config = dict(
    num_hidden_layers=11,
    hidden_size=448,
    num_attention_heads=7,
    num_key_value_heads=7,
    head_dim=64,
    intermediate_size=1216,
    vocab_size=16384,
    hidden_act='swiglu',
    norm='rmsnorm',
    norm_place='pre',
    norm_eps=1e-06,
    positions='rope',
    rope_theta=500000.0,
    rope_fraction=1.0,
    qk_norm=False,
    attn_scale=0.125,
    bias='none',
    tie_word_embeddings=False,
    parallel_block=False,
    init='uniform',
    init_std_qkv=0.0252,
    init_std_o=0.00537,
    init_std_up=0.0252,
    init_std_down=0.00537,
    optimizer='adamw',
    learning_rate=0.000668,
    lr_mult_qkv=0.4,
    lr_mult_up=1.41,
    beta1=0.95,
    beta2=0.95,
    lr_head=0.0052,
    max_grad_norm=1.0,
    warmup_steps=257,
    schedule='wsd',
    decay_fraction=0.608,
    decay_shape='linear',
    final_lr_fraction=0.1,
    batch_tokens=32768,
    max_seq_len=1024,
    doc_mask=True,
    train_tokens=321800000,
    max_steps=9821,
    dataset='wikipedia_en',
)
MLP neurons of a small language model. Each row is named by its layer, matrix (gate and up: input weights) and neuron, and shows model dimensions 181-276. Each number is 128 + 32 x the weight over its row's rms, rounded and kept within 0 to 255. A neuron's up and down rows have the sign that makes its largest values positive.
A block is one neuron, or neurons of one layer that tend to fire together. Before each block is what it responds to, as a language model described it from the Wikipedia text at the highest values.

Word-initial prefix fragments. First sub-word pieces of longer words, especially the negative prefix un- (unspotted, unparalleled), plus prefixes like sub, inter, multi-, mid-.
L3.gate271 [ 87 189 153 130 138 112 108 137 109 173 103  94 160 108 112 137  93  75 173 136 131 151 107  44  95  47 102 138 128 127 146 121 117 125 173 129 148  89 164 151 132 158 102 132 140 110 179 152 124 164 144 142 141 153 116 161  45 140 112 130  95 110 130 114 164 126 199  86  91  63 101 144 166  51 178 117 131 105 148 151 146 144 100  90 196  78 102 145 119  96  85 190 157  88  80 140]
L3.up271 [140  66  79 120 118 115 112 165 154  77 204 148 135 141 132 137 113 129 155 149 192 118  84 119 125 125 123 165  79  94 171  74  24  91 148  87 160 116 139 125 134 117 124 105 121 171 105 140 131 159 104 120 138  97  97 116  99  78 141  95 128 116 117 144  97  80 137 193 189 106  83 119 138 165 165 128 116 183  60 181 101 107 179 154 108 105 114 148 142 145 187 113 110  91 125 104]

Word-initial prefix fragments. Detached first pieces of longer words, mostly the negating prefix un- (unopposed, unexpected, unofficial), sometimes re-, co-, inter-; also opening parentheses and table cells.
L5.gate161 [139 158 118 103 152  56 119 123  32 171 191 115 143 132 120 131 141 129 122 129  81  90  95  88 123  96  58  85  90  95 179 135  80 141 148 184 177 159  68 143 106 138 142  77 136 157 132 180 130 153 143 161 103 200 145  93  94 120 147 110 158 138  91  91  61  94 128 158 141 112 170  59 134 192 102 109 135 149  58 169  90 107 109 141 169  92 159 146 101  73 161 134 157 185 118 152]
L5.up161 [ 97 179 141  72 124 170 116  99 129 169 140 125 102 193 106 104 138 154 165 156 124 112 140  99  92 101  95 131 126 110 137 138 108  93 120 182 200 200  90 177 132 113 196  86 129 145 121 113 146 132  84 157 104  90 136 118 117  98 178 115 166  90 157 104 123 110 150 129 121 132 173 156 144 164  79 150  94 140 115 135 110  45 101 135 142 114  99 127 126 119 141  85 141  92 112 153]
L5.gate214 [126 108 146 173 177  64 110 130  76 111 117  77 166 140 106 123 163 150 111 115 121 101 209 127 152  92 107 129 102 125 107 178 183 118 136 162  90 145 141 156 161 162 108 116 144  88 151 149  89 105 162 167 125 132 114 127 121 129 156 135 129  73 170 120 198 160 131 150  96 136 100 128 149 179 138 134 133 184 119 114 149 158  89 131 167 236 143 163 108 100 153 117 123  96 118 144]
L5.up214 [ 65 121  92 138 160  87  88 181 132 147 132 140 151 143 107 154 141 115 179  96 106  99 186 166  95  76 121 144 149  80 149 122  91 103 154 230  73 159 118 104 153  95 167 131 183 109 102  93 139 113 136 198 103 120  80 155 128 112 144 103 146 108 107 130 147 143 126 165 114 166 138 132 130 157  96 140  89 157 134  97 203 189 163  96 163 202 103 110 124 131 150  94 121 167 154  73]
L5.gate435 [121 158 123 143 120 122 111 168 146  76 143 111 106 131 187 138 116 189 100 173 122 118 143 151 192 106 166 129 146  70 174  99 142 132 127 124 166 144 189 132 155 164  99 118 143 159 140 112 139 139 119 150 119 180 145  88  55  76 138 178 141 110 136  82 166  87 123 120  99 144 111  88 177 142 110 129 133 115 140 114 183  85 121 117 130  93 104  98 131  93 146 164 156  91 132 157]
L5.up435 [148 139 113 116 126 131  81 116  99  83 144 158  89 138 127 120 164 197 145 119 124 165 166 145 111 149  93 140 134  98  75 138 173 120 124 135 208 157  90 168 134 129  78 145 156 132 123 135  82 101 126 100  96  90 128 176  54  80 125  73 124  65  89 134 156 147  93 149 123 133 160 118 185  90 121 159 158  85  91 116 136 109 143 173 133 138 136 148  92 114 138  53  94  99 140 136]
L5.gate536 [166 107  67 129  95 114 160 103 156 134 159 168 112 121 110  71  79  75 111 149 177 172 165 143 150  45 141  72 111 127  91 127  93 122 174 104  79 144 129 113 142 143 120 114 109 145 102 153 148 111 208  92 124 156 113  73 120 116 150 171 126 151 122 106 191 107  64 154  99 119 114 126 157 149 116 125 141  78 135 156 153 137 142 144 155 120 110 132 106 136 153 142 155 131  85 136]
L5.up536 [ 98 101 143 139  88 149 123 164 143 113  74 137 116 173 136 128 170  78 140  69 177  88 118 141 116 133 156 142 142 204 107 155  72  73 168 155 149 100 128 137 149 136 122 161 127 206 125 129 139 133 198 157 121 191  99  92 154 141  66 114 170 177 192 150 141  95 147 147  94 135 125 150 165 122 161 139 134 112 160 161 154 100 182 183 161 100 102 171 124 156 154 107 186  93 147 129]
L5.gate577 [ 92 145 114 117 127  86 104 110 132 224 144 168 117 103  90 149 160 126 134 130 133 171 156 135 107 138 161 103 143 119 147  89 115 140 210 153 130 114 176  77 122  83 118 143 172 114  86 148 143 152 128 164 139  62  35 120 120 123 162  92 172 110 110 124 151 118 128 174 198 121 154 134 105 134 144  66 191  82 117 187 129  83 158 108 123  85 122 173 119 101 114 189 111 140 106 111]
L5.up577 [ 98 175  94 126 136 126  98  93 147 100 143 126 121 133 140 110  92 105 168 129 164 154 154  87 122 184 130 190 103 135  91  70 116 161 150 127 120 121 123 134 156 106  94 122 155 113 138 180 146 129 163 205 107 125 145  80 138 123 131 136 104 134 122 144 138  88 132  81 110 150 144 119 155 176 128 161 192 164 144  64 146 140 124 152 110 118  85 150 113 134 190 187 141 132  80 156]
L5.gate824 [124 144 112 177 157 143  81 159 167 157 117 132 166 161 106 119 137 112 143  93 132 187  96  69 129 144 114 162 106 138  43 124  74  90  83 152 109 146 114 104 148  91 100 131 142 137 141 155 147 108 142 107  98 125  73  96 164 124 198 135 122 160  95 144 125  93 187  83 194  90 106 101 168  99 109  80 121 100 166 152  95 162 118  83  95 167 116 189  80 139 181 134 122 128  97 196]
L5.up824 [114 111 108 161 137 117  58 105 153 161 109  40 108 117 109 185 120 170 143  41  93 128 155 136 133 111 116 141 129  82 115  78 117 136 161 101 111 143 155 126 167 144  84 120 183 122 138 152  94  98 161 131 150 131 148  82  82 103 121 115  68  78 112 167 162 152 144  89 100 163 146  64 138 118 143 143 125 124 153 165 126 123 152 186 144 138 100  55 128 122 172 154 127 199 121 158]
L5.gate876 [184 106 132  83 123 119  74 175 117 103 143 144 144  86  77  59 114 124  79 101 144 144 107 102 145 103 103 190 129 110 106 123 119 130  67 120 141 108 130 127 115 141 135 124 137 111 102 126 107 110 133  94 108 106 113  92  72 169 128 150  78 140 124 124 104 132 135 164 173 109  93  99 180  85 103  95 103 155 153 164  98  93 120  99 150  97 116 130 142 137 129 219 106 114 103 166]
L5.up876 [125 144 174 132 160 141 129 105  87  75 148 144 164 122 125 166 104  75  59 121  67 187 128 128 167 172 131 115 173  87  56  80  85 129 156 126 135 128 133 161 120 145 144 168 139 136 128 207 182 143 166 100 173 121  89  88  93 118 125 192 105 115 116  92 101 117 136  98 154 180 178 161 123 127  66 157 143 140 105 110 107 140  93 127 173 102 142  89 136 126 100  93 143  61 190  74]
L5.gate1081 [134 133 160 196  97 140 125 164 115  95 177  65 146  70 174 154 144 168  91 103  71 111 187 119 126 148 125 132 113 137 106 103 175 124 137 112  90 140 137 130 225 156  99  77 143 122 166 136 175 140 190 197  97 130  96 101  96  98 104 150 119 116 130 115 155 143 163 125 143 130 109 134 152 145 158 134 157 158 144  83 151 102 103 109 150 126 159 192 125 160 161 161 198 145  92 157]
L5.up1081 [ 78 134 147 152 175 103 121  71  90 145 187 100 105 137 123 198 159 142 157 115 107 179 134 116  90  77 100  94 166 108 140  97  79 136  94 107  86  98 152 173 178 106 164 158 164 108 140 141 164 158 129 195 124 181 120  73 136 101 121 160 194 135  52 103 140 117 183 220 134 115 139 115 166 186  94 159 142  92 142  66 156 120  76  97 119  84 122 109 183  91 197  76 165 135 124 120]

Preposition "at" for locations. Mostly the word at linking to a place, venue, event or outlet, as in "at the US box office", "writing at PopMatters", "at trial"; weaker on for, on and table cells.
L5.gate405 [128 132  90 105 160 110 151 157  94 115 147 182 169 206 134 105 144 182 182  96 116  80 115 121 138 145 109 130  78  74 162 129 130 135 156 129 186 107 109 131 148  92 144 157  83 161 103 170  46 108 135 151 126 149 152  79 159 138 128 112 115  77 146 131  70 119 162  91  83  53  73 110 142 125 196 131 185 151 143 138 101 150 198 116 135  94 130  55  96 136 201 126 137 165 165 128]
L5.up405 [163 125 113 142 147 118 197 172 123 125 117 146 120 137 147 114 192 166 168 156 167 172 186 159 132 179 106 139 118  74 130  90 187 136 102 151 180 121  51 172 173 101  90 122 139 132 122 149  97  80 102 131 118  83 163 117 134 114  77 118  91 129 177 103  78 114 144 116 197 121  57 157 102 123 160 152 181 113 152 189  61 144  91 128 173 144 104 125 139 153 126 180 147 155 178 175]
L5.gate473 [185 138 170  81 140  92 102 141 120 174  69 182 174 177 176  98 158 106  90 171 174 203 133 136 133 103 114 119 144 124 119  71 150 170 145 127 163 153 105 147 118  98 182 108 101 126 152 171 154 105 155 151 146 171 120 130 166 122  94 183 130  97 142 128  95  84 108 144 111 136 128 163 141  75 121 172 111 103 127 127  64 132 116 191 134 140 146 160  94  98 189 131 162 118 156  99]
L5.up473 [ 89  96 130  51 188 115 122 107 128 139 124  95  99 117 138 128 143 115 172 180 102 181  97 136 147 128  95  96  93 170  95 154  83 110 190 124 116 185  72 164 113 166 163  95 160 134 118 111 119 128 113 129  93 127 149 117 177 136 119  86 115  97 140 142 129 130 142 125 127  83 126 105 170 144 138 211 169 125 158 124  63 155 165  97 143  93 154 169  82 125 125 147 156 156 126 140]
L5.gate494 [119 137 130 121 120 127 142 162 175 177 129 110 178  76  82 152 147 106 137 117 150  98 155 168 169 131 156 142 103 152 125 139 166 126 147  97 138  85 114  81 128 114 126  92  62 138 210 107 120 144 144 121 148 162 101 177 156 131 164 210 146 142 176 144 147 133 145 158 100 135 114 126 155 158 146 148 161 122 144 133 102 142 115 106 153 185 117 112  66 176 151 161 177 129  94 128]
L5.up494 [140 157 115  96  80  87 141 111 176 151 159 147 120 130 105 156 152 108 117 101 185 107 107 203 169 113  28  95 113 215 137 158 122 107 127 163 182  95 143 130  85  66  98  55 137 159  94 101 138 143 181 144 176 100 125  87 163 118 103 117 149 162 165 186 130 114 128 156  91 167 134 129 111 189 119 116 131 121 167 126  80 157 135 122 179 144  93  92 107 163 156  91 150  57 130 140]
L5.gate691 [ 64 140 109 125 168  83  56 146 103 151 153 138 135 131  94 131 170 137 171  89 103 103 154 144 115 152 158 126 129  89 126 149 149 155 179 184  85 101 177  85 102 119 131 100 160 208 124 118 104 170 153 124 114 138 117 168  93 122  88 153 169 128 148 116 110  85 140  74 110 132 139 151 129 134 166 130 127 111 131 122 113 179 123  85 177 189 135 143 170 142 132 117 134 173 175 121]
L5.up691 [112 128 102 137 185 151  16 142 113  79 166  90 160 175 145 116  74 124 109  85  99 123 123 123 158 108 132 108 125 108 131 114 153 155 145 140 133  96 180  72 158 155  79 153 143 132 123 149 133  96 182 128 105 130  82  73 115 115 120 124 178 120 135 102 154 128 148 154 102 148 153 161 134 157 115 162 169 123 126 115 135 152  77 114 125 146 117 123 132 163  89  97 143 189 127 104]
L5.gate701 [ 74 115 101 117 147 103 168 123  98 146 132 152 140 146 112  97  49 155 127 175 205  98 118 141 147 119 195 107 126 163 155 177 188 125 202 225  82 160  96  79 155  94 114 154  73 133 107  82 127 120  97 129 172 183  71 143 149 136 170 121 145  61 171  45 172 109 118 149 130 149 157 112 135 161 115 139 209 146 141 132 131  90 143  67  50 127 176 117 164 136 129 170 161 130 116 123]
L5.up701 [173 134 105 155 120 113  68 121 126  67 190 156 111 128 143 109 179 138  45 153  66 113 172 155 153 114  73 110 121 117 128 108 168  91 137 132 116 124 110 100 139 116 195 131 117 144 118 116  82 146 141 181 146  90  42 154 166 128 107 159 141 142 145 141 147 227 106  92 109  93 140 120  92 110 101  74 162  85  82 152  88 158 139 182 174  53  78 118 124 162 133 137 130 175 161 162]
L5.gate849 [129 114 121 125 161 160 124 176  74 179 144 128 194 141  33  95 149 186 146  61 150 119 147  93 158 145  86 115 129 125 124 101 124 135 153 151 118 218 112 119 101 175 149 149 159 158 123 170 124 137 120 121 119 122 129 132 111 112 130 154  86 120  65 115 151 160 102 162 101  83 102 123 121  92 120 140 118 139 138 101 129  79 122 158 111 158 116  94  36 155 123 110 160 101  72 118]
L5.up849 [104  96 110 206 102 170  85 154 216 101 134 135 165 125 155 140  99 175 117 115 139 119 140  90 102 131 162 135 122  96 158 130  79 187 126  96 119 115  75 112 164 154  79  96 158 190 131 106 121 145 194  71  85 170 120 139  84  85 114 127 165 130 144 132 172 169 144  24 176 123 122 191 105 181  97 132  46 124 134 121 114 202 103 134 177 145 132 167  75 140 157 130 151 108 124 109]
L5.gate937 [189 143  94  62 128  89  84 146 203 129 149 144 171 140 158  85 156  77  63 103  77 176 119 142 128  97 142 114 155 128 119 113 154 174 163 195 147 129 100  94  99 138 105 131 115 132 133 136 117 131 152 126 146 100 132 137 137 138 128 183  48 141  77 159  67 109 175 143  92 104 150 125 109 158 185  86 155 106 117 192  57 130 105  99 148 129 151 150  65  96 139 159 193 164 102 139]
L5.up937 [109  56 138 108 129 111  98  95 186  82 134  94 124 124 110 154 170 105  95  97 135 150 148 160 139 119 124 143 124 100 126  63 129 162  87 162 133 104  99 107 153 121 143 153 180 119 150 124 156 117 107 157 133  89 122 107 149 124 125 132  96 116 114 178 106 106 134 142 121 166  89 145 135 104 131 145 154 146 129 179  91 218 130 185 142 150 161  66 155 129 129  54 102 159 115 116]
L5.gate1130 [130 155 129 158 134 110 115 160 108 145  86 119 181 181 104 130 136 146 154  62 104 141 103 100 115 146  89 131 108 129  52 133 117 158  82 136 153  83 111 126 149  94 107  95 185 130 101  87 125 128 176 150 113 103 112  69 151 148 143 133  79 134 129 138 180 152 204 127 197 178 149 137 141 146 155 118 166 119 139  84 152 196 128 146 122 137 158 117  87 136 162 171 158 147  98 113]
L5.up1130 [185 122 141 118  73 126 157 134  95 147 165 111 117 112 164 163 118 101 114 105 198  83 119 172 177 155 131 126 113 162  96 196 125  97 102 131 181 141 167 157 143  98 155 143 103 148 111 112 169 189 142 170 130 138 135 108 126 114 116 158 154 105 168 195 137 147 103 152 104 147 128 116 139 136 178 111  98 131 136  88 129 167 176 159 158  42 123 113 104 117 149 133 117  91 107 171]

Institution-introducing prepositions. Prepositions right before a named organization, school, venue or creator in biographies, e.g. degree from, professor at, produced by, "Alma mater:".
L3.gate783 [159 113 112 179 127 140 137 123 120 147 133 165 162 183  87 168 159 131 187 125 145 121 164 108 140 148  86  64 139 100 211 123 190  93  74 186  67 153 105 100 124 103  97  87 112 152 102 142 133 213 186 148 204 154 153 122 102 154 132 121  78 124 150 126 144 157 154 130 167 156  72 140 126 165  75 162  96 163 131 164 101 101  64  97  67  86 152 194  69 124 121 148 113 121 156 104]
L3.up783 [159 146 105  87 139 101 148 135 168 135 190 119 161 136 128 125 112 155 138 178 116 130 116 124 106 168 165 121  89 106 207 130 153 118 169 129 101  95 140 137  99 149  64  55 125 115 133  93 190 140 146 179 128 153 134  99 221 132  98 113 194 112 140 150 147 177 111 138  89 143 161 159 212 172  87  61 106 165  96 154  95 110 135 139 121  65 179 110 111 156 137 148 171 164 131  92]